{"vocab_size": 2048, "norm_place": "pre", "norm_eps": 1e-05, "rope_theta": 10000.0, "attn_scale": 0.125, "init_std_up": 0.0241, "init_std_down": 0.00307, "learning_rate": 0.00117, "beta2": 0.98, "lr_head": 0.00777, "warmup_steps": 257, "max_steps": 6353}
MLP neurons of a small language model. Each row is named by its layer, matrix (gate and up: input weights) and neuron, and shows model dimensions 16-207. Each number is 500 + 40 x the weight over its row's rms, rounded and kept within 0 to 999. Numbers have three digits each. A neuron's up and down rows have the sign that makes its largest values positive.
After each neuron's rows, "fires after" lists the tokens most often just before its 100 highest values on Wikipedia text that the model never trained on.

L4.gate436:475530528525529519405449510534483465475447450514447456526527441504465508519590481453535457526477508521550513405451494474492536493490510520536440490477459506473535499513479465499544536502400556451495483539415542518536471469576436498493498426508521533518497507490425507521495553465445465510460485509506499518460539593537480475564527533533466516507512477510506511552567574480468408505473465502486400493489545536521497517516559482567500552375524539515530530497576484531606508449454537527483463485480449450563544522505502501474515505520450506507474486515456453543434576497534497445
L4.up436:515494423514492477515439557552491486509525452587477442512538504456475579515549471442504453466491503517521509494463443507533529364542470502524465547435522441527525513437485504473517552498514509554535476486507512495476544444498490489477521527458526450486479456512481472482509490477484508519529533493503585598530478549495498528500495543435418504481455521518508451512486442530445499495508467549530467549487441545538506497548471445528480463466489506510487482523532559473533538479541535585509483525571495422561498527498519507555520532538488447516463507450542478426526530442445502472
fires after: " p", "-", " (", " ", "==P"

L5.gate499:537439466549466534575478465501459523528481493527567559478567548498465463514402484429515486507509506546487457535534510499430460544433547475444482522519542468546459502558529480541529534459432518546552498424462537549531524468494514516515537500503565512473472501466584510498492505521567506481455448435469480467502502495514562516477487595578482479507481547538487499533500493442530575430422501511513509537445518488514508506483456575502585567593473485538509493524500567550496480524460553475522529523464452486492405518479450573571494474503519464552423478577441454471518528479477439454
L5.up499:471503441456548437502529499533516562472521418465547462508481504464554551509467497513490574539479427543492485505502501505506448533505486515512485501464523510533550480483524554496553465503637513536532548506474485489470495464485482509510527578509485496486539497424476542483445570494480473371521517508469466555554553391585538542553492469591425491493491479494534483442423523485545543471531513498495559514488463495445470470533480497552471488506528496485466536553526471500496603532522545445506472447582505499470539574519525436540504505511466564496507415455561607488491477482488489516
fires after: "l", "el", "re", "ol", " le"

L4.gate402:474558506532469520418437485469472514503459605566487478502530528478538556532479485444529476495487582509523494506439525435502491436495510440512510521469493583487494477451505499463468526495496546447503486479447589553535500510536484524527520565544519470592474480568505498540451512527489444484515491485495517548577394504426539492464543462515435463454489447499537560608480494506521424488447506474535493453576570467517524501489469577521473494441584528528521484504501444478483446490489530563436482528447509473543558473519468470484606464467586499522535456469515545504507568464507427510
L4.up402:447504433542512494529450501449527543463483533493554578480501425453504544519490529493476443574435500454465562505462491536501462512475475548508588497478511489499495433549505490488477506445521529646517538497513479511551473572494479462555486465505465549496488438487551487489520587505477469474506526473537572502483505469529470515452495489505501499534445490422539485556459496509563531509439513499508593491454403463462482421519522506476539475457522554460504477426463484557486475523559534483495551473496508503518487469602508466470517516526470459606491485505440451435544496493498452505
fires after: "\n", "s", "ion"

L4.gate240:446485497485512499469529456471549507538609515463583492441536545497507509495478507471500473508436556490419553434471539512510540509540489518431508463453528539429481546513544523520455570527493401501473542453424510531544534531520511558501460479459485518526566416492535466577464520460446429495524470501541494479474493510528489522599497509492500592476482476498505478493504572463466505572544493521480497504465567444515532493431444575530512576476509515531576469503447475541486549461487626494455411558494427471519496447482467515497484530525487509518467502562430467526453472415555460488
L4.up240:527492557502503429546521540446527489476500517478514460552452546514510507514485500474578479506471478446526508484519540585492461476522533426481505544498556455554561503418463510541489557526581443509417445520500482478504555506493560542500482531464449508465479528476552475509434506525496448442527580500541464501514525484517481585449474465501437447439489498511456496469469495534484506486521550515495545514503551500461474478592466520566548499475554447443505503523450524506483536429482563466507523448421521442542468545535527486551530482529494433482571500466509537473518476534502510504
fires after: " Te", " R", " se", " Sc", " te", "L"

L4.gate61:516505462494478474461502515586519438512511486455494477498508558507413495505480491506494487496453523522460564426482530504481556544574566465536496519479495510512452518540538585519399467478502445504600477501428449571515521452507530473548532457496487509494536530483508515474451474475522573559486493490546551540536539524557449552512521505460522550481400498469497525532553525395493516502531462531505454444491468438487580522458537506502448478482488412509474515434520449482530511547573479496495523518481474468474511477560548503493422455497508496506462513517483507539517534497462539496
L4.up61:525554442471501479519485483452555533501482567458519455583530599431485540492503536458493458542553461518467472473525425504501493550516489508446514531487501512560473468547440474466462457525531505480443481491534471507473464510500509567510478370594523514468447470526438517473496488522493433553510512507580509535535572530539495465469497529557478555428512442483546505438532477539492505567501463483553491487497543469560513468515443519469524573490524484446522582455482530556513619526480526519540525419477480465486430544445483500498504512481553451512466532449465427566507475486501574552
fires after: " M", "omen", "en", " m", " r"

L3.gate413:513515471473439439504477465518478528457466523549466496483477497539480545528498436469446547523535486509476525438448412461491478513471407478535445475530534524521455436475519498489510494500550564522456604527506502476504486512479466498489501541511478486513448455489515578506483556491492449490543484460538529531519490566547465443508470490541459471474503501542556457502497520428515433521380505502521461529433501531532510477531515512420496482569606530558521521452479517494564520504519509481489482569545484469543459554522537416492557517573440499455493503500482511446454594509487455533
L3.up413:483473497458507520520476470541579461454494464528514588496469534594470495548512494566496537479489413491503555551551493512532465499537443500485523516577503504505501427493457486521483506493519558511502452533505439457511513505536465470445474529412580468475539459454543552427476531442438487536500505538528447536457519544577456522533546440520551408531471505386461529443508584530509435498523445524596483452494481521483541473576445587550493436505488486524497504491521544523548556497485512463486530491476480522459577522570444539431494572528462468521519571479497503514484474500488463519
fires after: " s", " f", " S", "s", "S", " sp"

L4.gate155:547537472565540501445480470475470525543504574556505451464505445452500443427470495485462445540429499468493516548478563484528570467506541495538398495459433542462485542517549443472530551500502481472577544539497549536547544521513477495502467492534547549506464435559512472495536543459503501478531518530512481532487492548523544437445578472569491449506556562449497539542486413449495428503471525546488477482582494557512451465463494489499493513440477472536603505488547499515469478467509509445426519527539564421557497544427462474509496544530507407491531475574517527505503503392517441459
L4.up155:491496564402505512550540484483456510514502559537583517447486436466507475502522486526493584460505528469470499513498497437553510470490534505565482473514487511583515520573467473410494500569545537487510500511448561612460482556561589561435596501561534496454508464531508437478543465430494468403523521537462452459484437484475497464507447485522463535475530582512506580505569510406532464515453471527511510504462509492455446533526453484478498435459511482503486480557498520506529542521525506523499521487435551478520402458518514508502496540478437511502511468534497468479533537458482501449
fires after: " H", " h", " G", " l", " Sh", "-"

L4.gate419:454571537556511507463543522458484453409531518497439499510478531447507468594539426424526508509506462547530468472477595509529511497512421491464410522464506523489503486474424457460485521525473481508454523530431494572515499537485531512491555523536533511575476508414484505523503495548518601523499534491598480525488458526504497462524394503489498499395440491490480468488513597487458504513493496580488490499470443487454439460495526484510506459463447534482513506483488492533474494537586528526513503499451442470543536494527521525517543463503514558554471555520446490544497510435525481567
L4.up419:514482547480454513474461547482539429473469542458513564605562445461545487500479487508455480409517463461502503470543460549543533529550446471551486582472451445456527497440518503518517449499517484521479488507517436508524512517477515458475535497527453530511525526581513464499478500493512530596469542507525479504529515410459498444495469443522500463452496541498542546371520506522527515512501466467567445488508531477527472483464500492485466481448561526565501508452492464487574480606544547593517491554515548493411513458498460513509567557503428503472513522527568539475594521507510524470
fires after: "ap", "n", "at", "en", "am", "in"

L3.gate469:511516527533510495521461476453587589471549500508452424495491461496497558445542512455550549478453579478490483504419474548491483501501463445481439443454463508522523490492517470493465532484458492492441534509519468498529481518502458499539455458460497475593511532554491597445476478496538542483480533511498537581452449471564532485522507543566484567471513471413535461557445471508516454429476573563490477527474449514503492521482585517494475495531483418461447519502519442519468528540430562572544499476512466477499525589523534448469524482555552476517584546479495529455532520436491503536
L3.up469:516495492545506431524463514472513483570483407466522401541501529480491571534469550497543467470573437450442513539447504505425445554471553459555514486477556447526490491483534481467461522492512481488526452486461521461530512511510460478443502529612483483472574565532479482474533534508487464461467504457508517524468532519501505540501521468498506446468514489482490516508528555543465549466486575464407534480534428491494492515495521417531528568595459460570430467517603463515450520528476415453463474456541516517503471569497538519461431460520576471542462480527534469481539532518520422445
fires after: " M", " m", "m", " ch", " Pr", " C"

L4.gate294:496536525477417503470496497526519490533442536529531503393566491475498518460537416474477510456456522481574458424489499571559529595528525512541561492532535518456502479550455486502459548574574570557473514530529541532482506452494472513407442503498518479474515473505480534465475566563488526460506463496514567491476527431566478438546482441557491577466498543440508515490562550505436482476540526516441496513483512531480522434498521485486499484500594485469549462530500530525562484497417481494518507507543531451386529482525473436468480447502451502505551451511457533533538552441479472503
L4.up294:506487450508497475532461581486472516482514529512531470505505495538563469521520481520530527523518548515549555555464535529442498481472512558492435546533445489485516401501478457451493541511522478533523505451505442450545507565439534498528471546500504438554505476506444523485518449580500437457484481524512529538475447498482497450483450553530554572427500527436488561500556555480441517429485473470541566560452489611502508534520510474520448536465595547532463449470458441463529523574484571502512453486469517514525488563514409491548531437440528474501477531480490504504485555486543494498
fires after: " J", " al", "j", "l", " j", "J"

L5.gate222:463453468536472474572429519489545555431490438479569525440504568413477504573516485499506569537440513515442460471544503539535459507513486423528493548580453563473515558574496441454489510518543472452509516439447498534495499505485513555497474469458466479502482481467471510452498542517583516513443502515530576475500482480545541472513468463545485444451503507513469526415430482544508548530483496540457495493487536507478506477531474550511557595451525524499509507444547590483441511552481529473535523412477532522395477484511515511442429490448519497548451520535470518506556572459527442476
L5.up222:486508470452584470493479474559456543488480561473610525497489517486484543510494521587551504521516504520538475506475522502565526545431495499562492544496458478512529499428420457504524530497505561535467520437527546488426536543455463459530523439529516526488538448542465454473473529523536422555438524450476486473507556501445529517591517501503518455541542459505517400393404476473454521503601457516555466555491571525468505517484565496573546493512573482531557505473500469533477462505418494474516547496511522520411542495437431445435510517469536545556496555461458514525511544514458539475
fires after: "l", "j", "el", " col", " cl", " Col"

L3.gate221:544484424409488510462558498482456506415500492435520592494527422449535525445567497455461486501490606485510511459481528473485483542505509508476463540409535473491540497528482488507504492504430486488551495465531509545485544496516483416458459450521537552519483494515527550527539535559519495515547467455468497511480491480531497535533581516535568558502539533491450502474474561547398529451565476462466514428474493550544538482478527572443497534419532427506541460479524474521485564530502574501507449511502532509537497469408469532504493560511421533571503547532563458552487444541511464479
L3.up221:502493495469512522491462530554506482513447504541521492492460460481444467437430516477515552479446422498483410581461521583511494517492475482467459520439560480504527487521518518592519540476454507499502493503455532566497518574471481486479557488481459519492429481450526471584547511458510492594539475538461499475506491598512511477508402454460537540470560506529589484520464451613520500474553528479476494535490529534466527406450501586517545480525507409555592531525469444479458470504453481500539573567511555489427525438486511530452506534510488475506568493460434547535442476503538457470
fires after: " H", " sh", " Gu", "ri", " Mc", " ro"

L3.gate329:503541500506495540419492466530436461500481506552420516478460469534489556529474524516540576538489522447501529505375497547520550449522411489449443498550513548494514577483512548435480423434562444530527487502445542513434451507601521531396533550485463477508517422532467543515531462482490536489490494532453516523459467497565537512603463535531593536539509465487490462573581479468464508509518515462511491510489438498495500510491483506500402493429499547457508507527474490537532465478429471514508483530492508525493549557526555536511469488530509476499548567471451529530478507406459498489
L3.up329:503520475555580522506504578522462483496569482437504515499534615428527497518497528467557519494504447455528474496484577533502602472551488561509461516418435465504535543440503498509568477500496518412500514533539472504452491511530516498478490515501545537440511498461442530475501504496512519510521477491583553535396568493453450509485444541499503545518479583503593523504537529539516541439518523544523533466524537482565464512497517485434472522447539478466530487457488440457488500433524520526540497471507485449458489514516526514534544557500548512551563459483521466400508558516473582513
fires after: " n", " N", "ur", " an", "m", " An"

L5.gate364:516437482558474510476503499506481459492549498584505508490518460404508501451539459524497563521502519560514528487458499444474471496540472448555488479486474570540441518544469471474433506453518545507450453489454623516551412513565529462495492514444556457562451484498501542552456544506555468555498491441508499455477404474497522483498507488477537587468504519506530471523415409490483503457453502523477475509487483446535479579462540552532486548486518531522528501546522464551543411479491578537483483533451378463569492521469513521541478555563470462532483516551400518504455498551483479490
L5.up364:618414502484578455455499572445529493537476470469482507462513485525512474498466529507512454533489454479521491547474537485452505492514432416555499530427542462468546487542467514401481498518510462476347511454482553491512487476472446506537436511511485499522513492491496516560450532500525532449586497537517538488466559434474510513491501591460492530484502541544597549540492459457521513465471456454431461494488549510447507508570498555490441501544522533455496527554528484551528470465438482499528518571513512545485485535499533548531505505553522487551525541474473484385573503544489524489
fires after: "|", " L", " H", " C", " co", " c"

L3.gate311:458487476516460494480498428561489570458485529476460509439488486441526567493519524490481524439449473501503435526476519525494503463510568509497476485481525505518449497545528494462469556460529490583557625446432481572547481461545550495488471495431459476544497531559488540461530481529502488519500549604469530501495540498531471509512500440488530567500466441552506544574577495543501453419568459549454515430508515477469439519452491496503511521396547504471504509480502482461415508465506497426488577532466495406545457559544426481522475469468512503546470503529480555469470548450460458532
L3.up311:428564499481525490514520456446503548439470430509462460543492466440502482464489484483512530487533538477482500525458511515510520471498512437487410432459561549558551460468455577492569494442439565444480552509527481547502469470530530514588512430537460502576412529555460490464486521471494511492542601463494493547484494528512550418510444505586510528537494511568501475572433556470503486409499488513488552483522483510530562465489524483528527425528483491465457490445477512450493525448489474500501505523539452607522564605597524502477419491505525442507535470494514496438484463495476573553
fires after: " M", " N", " m", " L", " n", " G"

L4.gate246:524480557504412448484478534545533469468475476526517505480482481419484442420569489490462486572450594528532480508471515423437497569504538523502483484496516529494494483530501441574437532506475507466460553517501524550520529478513498474433513429480518508583473534524448491455496509508507588560503512439463539485559551478546549483487571513468475535483571508456556489470488433566509399531456515539439484501406569587530549504447505515460488446461503490488530519476470482473515526529530519480505484572613514467430480440562486540440449532531461482510501525574490531549511528504505508473
L4.up246:520540539476551486496505503528497484515498551439524499475592496486465548499475474498495549524500510460465516592525518508536535517436544568478487487483497491536524561487524462564411461556488431510491521487485473534588491519482568576519474447454386503468564456542562484423499595472472465481493435554483491559452418538566503553493488501452519539523493424515447505505591575472539443570522535464535470490561530528502545517504484468502551431520442487477531485467485531486588468504447432419495500489459473499482476453523531485543497506533507459504538509493439457569464460488498510442
fires after: " sh", " H", " Sh", " Y", " T", "oh"

L3.gate53:485553550517499497494484501557506522468455589555489436565536520513456492464501461488496502569516488459524494511541514540536480499536539482421552543535560505552439485515487555531522501478535542487524486446452462493517523469507487525436485498521527545567507507536449526471560446464586541462605488411526532518491543423452504475489466507570612576491512509444527468472486540443442487461460544534488506443398452485508483519494515513468499533445506477569492443460530496494515513500512452483510455488580478506495519489592527470538557449510494511556528454479531579452470471482514423529
L3.up53:524474513551491501539502496545527512519431512491469443501518500510466507554551546493445522494540481536461479440536462480523512510560511503417443570483563542554515555487426526482454518479511487499563473444481528428485576485519597465518518533518534566466479546491462444491495457542497567523489592547443491559440466521436542542588478465430505472541507476573468525545564466453491522453489462480518464525480528464453458511463449428537498441494531517530467476540444536405504515470580453487540483473535521466500478548507623466463517463516501472479571503472466458460453447462458513571
fires after: "av", "ap", "ov", "in", "ig"

L4.gate493:512462509451530480530493431474515577589427519477463451487597492548517473492484483437517490583463551428502496527529454484443461469452505521527469501439499546564459456462525485486518527486532515477528583423447511546537550515451500448545527492464532578510417551467476472539464499495570492577415547533493507577472463498494545454499411505471464527543483451452434467586499526516490442452518553537534501479501488474505562403514505517520448539496507482490456547566518500473543534501545462454524488486503416470514491524530493470457522447526553474537541522535433448486488590492513509495
L4.up493:521415490517481506536479522485540522474512499506465468520488461545462579503501516466508418489540600509504497464482481511496499562482475528537502534406489564472530451502569425564504500482539545497424485505478551524544498550583511566544530466452499528523575513450461571541446557511488461477432519543415515426592468520505518438518511586563601524522480494517455542502450573468527473500421514466500412552556506499495504475470523387467466528495501513452511475476505487523510409443539499478429450437543523481532534518476420525523485541498561524462503535510466456467497428497423462477
fires after: " l", " L", " b", "B", " j", " ch"

L4.gate574:491534527512516484472506517449497507453531469426463475499532494529530537440531472478525451512560516553483554484456532519459504455582469487538419461469502505554471514495482495481430526498529412501517534472541471478424504523545465531514445444508512485531441459452485539509563498465558510475463620524506543544490463524512466399510554499488434497510546470531551493505474548531471460491415519526517438488450466562452527481468479497437498479466496455518405521492481494532538548463503529542484448511484418538483550535560466486442568518490524524528542578564471530473474479576522470496
L4.up574:509513495514536513528568550521586518505487504464431432500514599507490478508550480536542416462488509517526507476476532501571461549596526608533481482498586546504513431459516452498509444472465489472515479533474463479535484433507537430463493483455462558510448433488527475406510545518476522578450519543544545483551471518463513483505500580485449531540490462508451467492543457506550476472500483554405504453525514464518568464440619520519556464513480491465513512484506521523497454451540500451463512523508462458481541507466512528497531510454511535499531517457531467473527516461515468469
fires after: " M", " m", "em", "ag", "erm", " ph"

L7.gate296:476509534541444465470554428480537507508450516400490556512424537433562523452544485393415454474464499475536487550514538487464522522518473523490510596466463508426472537505392461504574469474526496545498540565546529517541479519469562476468449508489542469521502529500468525448576505484508571412498533532543446533521479497524476451567454472544535544547544475463556504503544513546472528545500509540480515422444476507475511482575492501461474506522544488536467435495540469428473527532518506503555470436573528514487495598524564541503594469430490519508483580501493474458516512425472478533
L7.up296:458573584465526505508552492549472506536551461500578494505534565498437455525595497513515452517475448514435453502546540506513566495535576401469447514448474490445566483499502451463520518515551585446513574510570482520532497482540420499503430519506548462505482518458556541495507496454524514486553477512464475493563469520444469546503513486562523509488501582482551532501543460473525574496511455434473506515456515548534538517514520539534556430540537502504506431465472422589527553452480537535483442400415466449543508466505529482536542439485504563546509492503499516528483510479537486446
fires after: "\n", " Al", " pro", "a", "on", "it"

L4.gate332:507515522538475541501527506542498438473418513526457456500447500452538482513509515495519497451506534491496460478504492529565500538545459514425479540544526513435513537490501613462460461566509449390465553443503563466468526604523461483533466542477486605564443540493463472523576477478551561540529554499514523521453457465525474511532446499516526567503477528453534484470518565460456506471481477551482483497513489527467522463516483519404460456580519472487498468546492496477494502436480561469572480504521495475477588531511531497502490431497514594500563502462549511498466486535545554518
L4.up332:401585529493537511431471486529546501433486555512503498539499486509550473427453512480456489557423474467488474461517522475472559501604490535502565501491553554427449494415589467445493509538487490488527526441514462449460575571526499465438499592460531548483476533472557488492490581466487459518512559595503522513450495514502482481506533510525487491522539458494483463549496470517486502492538475513545472476573499504500544457489534460473428420434463481460528487565601498453501497489462495565526569559497520473494516544523457482511506439515554501478493478473524496490523513454485511489
fires after: "m", "il", "p", "h", "ap", "at"

L3.gate510:488525496537480406437447497508508534481513564585533504510539531399515534455557529352515573512461562534564439465524477522442551523558529468509466501508431496448540518499456473538549514517531458509528549549483574536496510546514510436447497491554502515517546464578494498459488454505476556478501504462565427422536482509561479466507549549471466446462504452490614456535460468446525438458537485510491496474517528496446517457499558538515510509465570490530603447437581455530520433461478566430501506549458478453473526495479513454532445497471473494506471499484505521477568516534462513446
L3.up510:486472438502533514564585508566556494466549513469441499550476459509463528496446501518495515462502506436522554464475531520496531465509508511543480514467408492466453491467491497574538443411485547484503528487510507478466553586516563550583506479424397553531486461492506488489484472420532562487554551582487484462499489514508471484433572551533485416507540478382507509545565570509534493478459395453516493427508527527433484461497461494500517515497494502476506433565530520504557439459490499495487469481480566573543535495519490477493513502525587452452532445479541498501547482526415499522
fires after: " c", "c", "g", " s", " C", " d"

L4.gate347:521425467497498476526577453487467514474463541525530496462543494549484443514509523475563547570584568550491488456467528468456540460565464501457490490496496545543516466547539444544470515410524495497457608460501506554444507604519447567452489539482497532518434471464464550513494530450505528454523566456462554554501492528500578461579506525494465565537524471488538564581477440465503424545481514490480511413539505468481515466501522545414446478461582499514493466506502587507506473510529498450435469518451486488487447523504466470539541480571468484548494477538496471432530501521518540538
L4.up347:474503508441472530516498454453494498559530487519469493476392462481468553522478446443519501583494458523517504530493555473524529455512512385521538535461477551527493518502506546569495558523448518502578499473473452396489489532495486546527511473448483531492537472550465524562502558411451542445531479482460496519549547505499490449509546510538551499455509493489543519511513540518465469484467488502494535612489510465512566466519458505542463519551454539478507516491441514453478483493527512473532566505471494550511413465497494463450494586567496476514495471597465453610411548486524472496
fires after: " p", " sp", " b", " con", " l", " soc"

L4.gate109:479556478475497606562451505554484514487542550502413463524548520515413467583518443435422398575502473479489493522503515467523473477510515503487577553518533458501538529562521512486396527523522530527469577481483446498531555558445542529525492481533517531511560490468506499466540472444515505435475581431553551539518544519519424511407449551478494472456417491527476477471509538415490480484562466489527429484525469483486561538523537543439419532483448413495482496502546462465568505500476464524539464516477543502475537514608470452463455411495458495515463502498526462480524479470485461524
L4.up109:482496575523488484557532536513494412551569567493444444540504536521543431525492488492522541516514431494477548470513600472467499453556466499519508488397493560522492469488512460456514477472481534475500572430541507414490485448505497516488439490491517472454411513495493422518527450480511552547545554481460529440505438560481538444506512481463435453577492459516539483511528506512561527567530478466513452474488486559555484506511456526479461471449478409503508535512454521496511518518499483522513539489485500553526548513580516585483526499471454563519498472486537525434480442573573494500
fires after: "ag", "av", "mp", "ap", " M", " m"

L4.gate575:533465510575537513450524488568536511554514541547495472426487533504427523505542474492491497561490514504469466533547473476563546575550599516457461534516485442511512500484561410537422509507471466463514444443516491541476497580524441536465497465495462588470529569557503496502500445487535527533502500460549501480555486522514561538508534512475472521533570512467416532543526538457446506516455483552430457488528437532512522436558463503503545498494482512506498409503535542481436502423522531506453485552474497472520466508465485510446522505449413474599533500492470590526524552506458560491
L4.up575:493546389408506447512438609503533440482532453487534484474544478485451495493524473428525560518492511468469471568553516443460491484464520522522531516477473528404437542515544506531528484540449523445495506496544549487459522491492492448567510501489567481516478570544455541475543460565570505447485549494512507512474532578500502493383552548506549533468491480469544431522488480499613474512436514485511470459476540490497489548533524541457479542538431516497537545501479438554482480491490562458509504548456525496545518483428450553478526443434509537469498507514466515451465500549543472493
fires after: " h", " H", "ig", "H", " G"

L5.gate56:502484483553445558491491439534468525487467482548422520485475425486484572451562536442476445538447526493500521479475487471505507462536517533497493484448490494414565475471484494449497495423438498528445533455470486452534471458522478451473578517443475608543412527568551490500501500528502490495464527468536522535454468529457539451498530535464472510465544486405479468607580469509456536515571589521545489508582538553570445460429548541487522524522470518533529473541513520568567421482507489507463496538457528469439552491491471546516510486564522553468527432484504478565509486549507508539
L5.up56:476506545463575535526487506512529540452443547490515479502433424527481497502520512500475405491537493458528467504471512518519467460536426481495558482541521471453476457454575521501527552501476440448533508520559513449451501530546511588494542501384484563478407576494526480533476532463471505483437500509563451525439446510467484517480533495448514502568577484402512423479499523516520587534468523470509487555450475432540503434482465580509508504518502504493482548544507540522493526500511434492501503511535514529480503527460570538517489520503547517427557564519542531447503487535422554532
fires after: " t", " f", " K", " g", " c", " p"

L4.gate356:492486547478483506481450471524466535491482496548461466517556461501517470418632429505449578490461522509575495523426425465523517446528504497549474517498535538515491451529510458534521523464543471528525614484491528523440494468593451474527491482490507481477403514492471508494510511428488397465545547506516553524481505535553481442539496478497472501519536435487523512501472459546470453473493512554532436419483459537528520497543511535502459465453429525501555424461500439558551550595455495504475478513528511488532588529498519472478513528525482462565542539543558493541436484514484461531
L4.up356:571497539451510494522489496526521480410497549492479552499517503468470502513510472559490494493497509459429572561530504452573458458472583554458436499475488464554552451555554511565504498444585517488484530471454449451551560487488514430506463499475491506491487516556545468505529484443439548545561520522529566464569524479539562519540441508507445526517501503465501538494480480420460506524482519542529534550470490468531605467431486548487479592456487517574555480516500454472431519458510500423402512540465501440519503459463486517440561530477449449497591516514500533586526463537467444487
fires after: " g", " G", " h", " H", " m", " sh"

L3.gate463:445554579485496551560443516567479457535490575475488508411483513561459471461522466518485466528420574514487423520559492574478495502513546489536509497435462475533522509501510477518441510493490477464467507494451459509498519500502484536478526437470491485497524533505502612545535527492464504513555533560481509464443460518554485520485460526490551510450485563589528529435479511491547502544485480524454517457463456488444511431494477533499583490554489486535534492538431408522470525496454527535492520498452493511457513456471418486466556481547460490428526625467561556607455507480497508502
L3.up463:532382564517451504525519463527479568509515487489534525526537569489504502508485581512543532516484515482506525463567526475467460537532520429496460520496411496568512490475533529474494488479481563475503436524508420459533490484530507491513442459486458468402505467514526411592487507464499482555464568465549460518447512499475558496505475458497452544426487442491524496523446452561516433545475493509511464493518526505488549393454516547511492487528511469471450497490489524423565551449540452604525546478474457435551462458521524474494470504496473535469520481493423559512546518474481437546
fires after: " Te", " Ste", " Be", " B", " Bar", " te"

L4.gate552:556479469537503465520509437487463497545509536493557439476544520555595518468474550548501549573473489531532513474442553511524431487500546422448482520446489507492427560493583504479491536454510528496492522473508535523475540566554478485502505523437502605507436577492511526457467561448483501541471532419521511527432460495513562521424529483440503467522518438503486505461499480474524475569485443470499517531499489519507508469534458525514488439513516455487458468476547494520520515536478548546448549636472472590462471502453461403527540485531451426481572546570456557469509480430461465505
L4.up552:583456505539540434508485503525449437452479532530484526513494523467437536470473538505501506537492432511428468464536468552526506504454482504506478537567470486495485540484555493392515459479494501474467448436503402503503498509545518512523488559529529556512586423530448592487485433497505489604572518477418454565467518513514531464496479534533545516522497560503552476503510456426448515507456434497401499562455478484485485526499490493528425523541480490534528545463522496557512515494571547445498507541480516504482430488494536509486519560522503466472508514505508521482483447463546425503
fires after: " h", " H", "m", "ol", "oll", " L"

L3.gate357:527469562551536525466478503546461486550483438508459527414512499606519549485511510522473451551438541570474469554515485500466436520450523460462470538472486493417461539477512561414437554479504513478549482590481522595493466409560503486589440512470462573543475534477480522485467551456475521468460538553502458544490446518513490451496437431499509505471481451477485436541484415493512520500510471540489475487550602522474502517509496488535534442507488512475535502442514506577517494487440482522497530535553496507428475497565537543516511406512506534541473578489500462523475561410567409464
L3.up357:538494510528476485447533523406482469420536478524413522472445524448454495387482530542541528493510450459486480470414519514553508529509445563442478489474498478564501481472526482427589542497545592542496519525550541459502497448572457497493467541499468482581483470511489516483494459499485512566519548544486490488498509523535524488427606544479501545507498459525505521502476577475536507451466512501446423532533567557481495533504506512534525528456520404459532488479509561528483536496489486519523495522493431506536520519453520533578526496519502527525522561511502505389492553514503576465
fires after: " G", " M", "ol", " B", "im"

L4.gate544:518495551506435541505447484495509461383535463499541529476534493508499508426509479490470443464454507505467447520524539587555552454460541528533469539569473554490510479553448519453467486434520552475503489472476415514494455461551466491447534460424575538546459503504451443485516548522485512532437499524535518518424611488501467507487519449565424490512432543516531485488536476513503445482489528588501463526509506549549478491446586482504471521471545493480481533479536525545545493423459528488535521492525557494508472454506486501489518591515463421599539514554479539510472522471509542532
L4.up544:515487566431544495492551438456483539535506476543517495482501530587493492502504425558442499557463525511528439553537458533493495454496445466468449602502520511430399476546575524570539518502517471539388499535515511517430552580458466504519485495555518465455515438501514562476488516473491506469488520470496543494505478491515490460551389514533528495499550519474507476418520534541505483502469508480502566477503574467444450401415549504516499489579454521456489500504544471531530515487494529508451530467567466472451477502508506430614557455473515439493540454464481509556504584498451450505
fires after: " J", " j", " inst", " Y", " wh"

L2.gate107:482558451521565534432531481489510497480455524550495472504439528475493520545481534472465411526490571496516504498566491522521455483456497493533438498371516439514490551441473473595512568433470529508428529476483553383485481493539461534462537486564406530514476470519487504556554506494506488475536524467555498498509564517524540508520473501456548536535554430462485486508429510547496526558470449433482521533503532529475506428524411483503552512514521528516515527531518428511584543481458464461487498556429498545518564429468475552481500445557542498548568530497510492498524491433486506437
L2.up107:541457505501537473493430527530577490497466476430454460511504520523476526566457516530472536458441514526446474489567571522431528522468513518551519519527514458443457533450456467482511422562531526415534539463504482528498561555515508526529495455491488483528528491479458515475470542556458544466551511573462396413502476533449532498515588518489476453527533474523449473565475511471460483464440502493412487572461498469515498513438490481537501478495408567515495492505495582640453441470500484476469537494518544566547422475469519541471410455507547497488527509470475511483543471475564471560
fires after: " m", " c", " p", " b", "p", "l"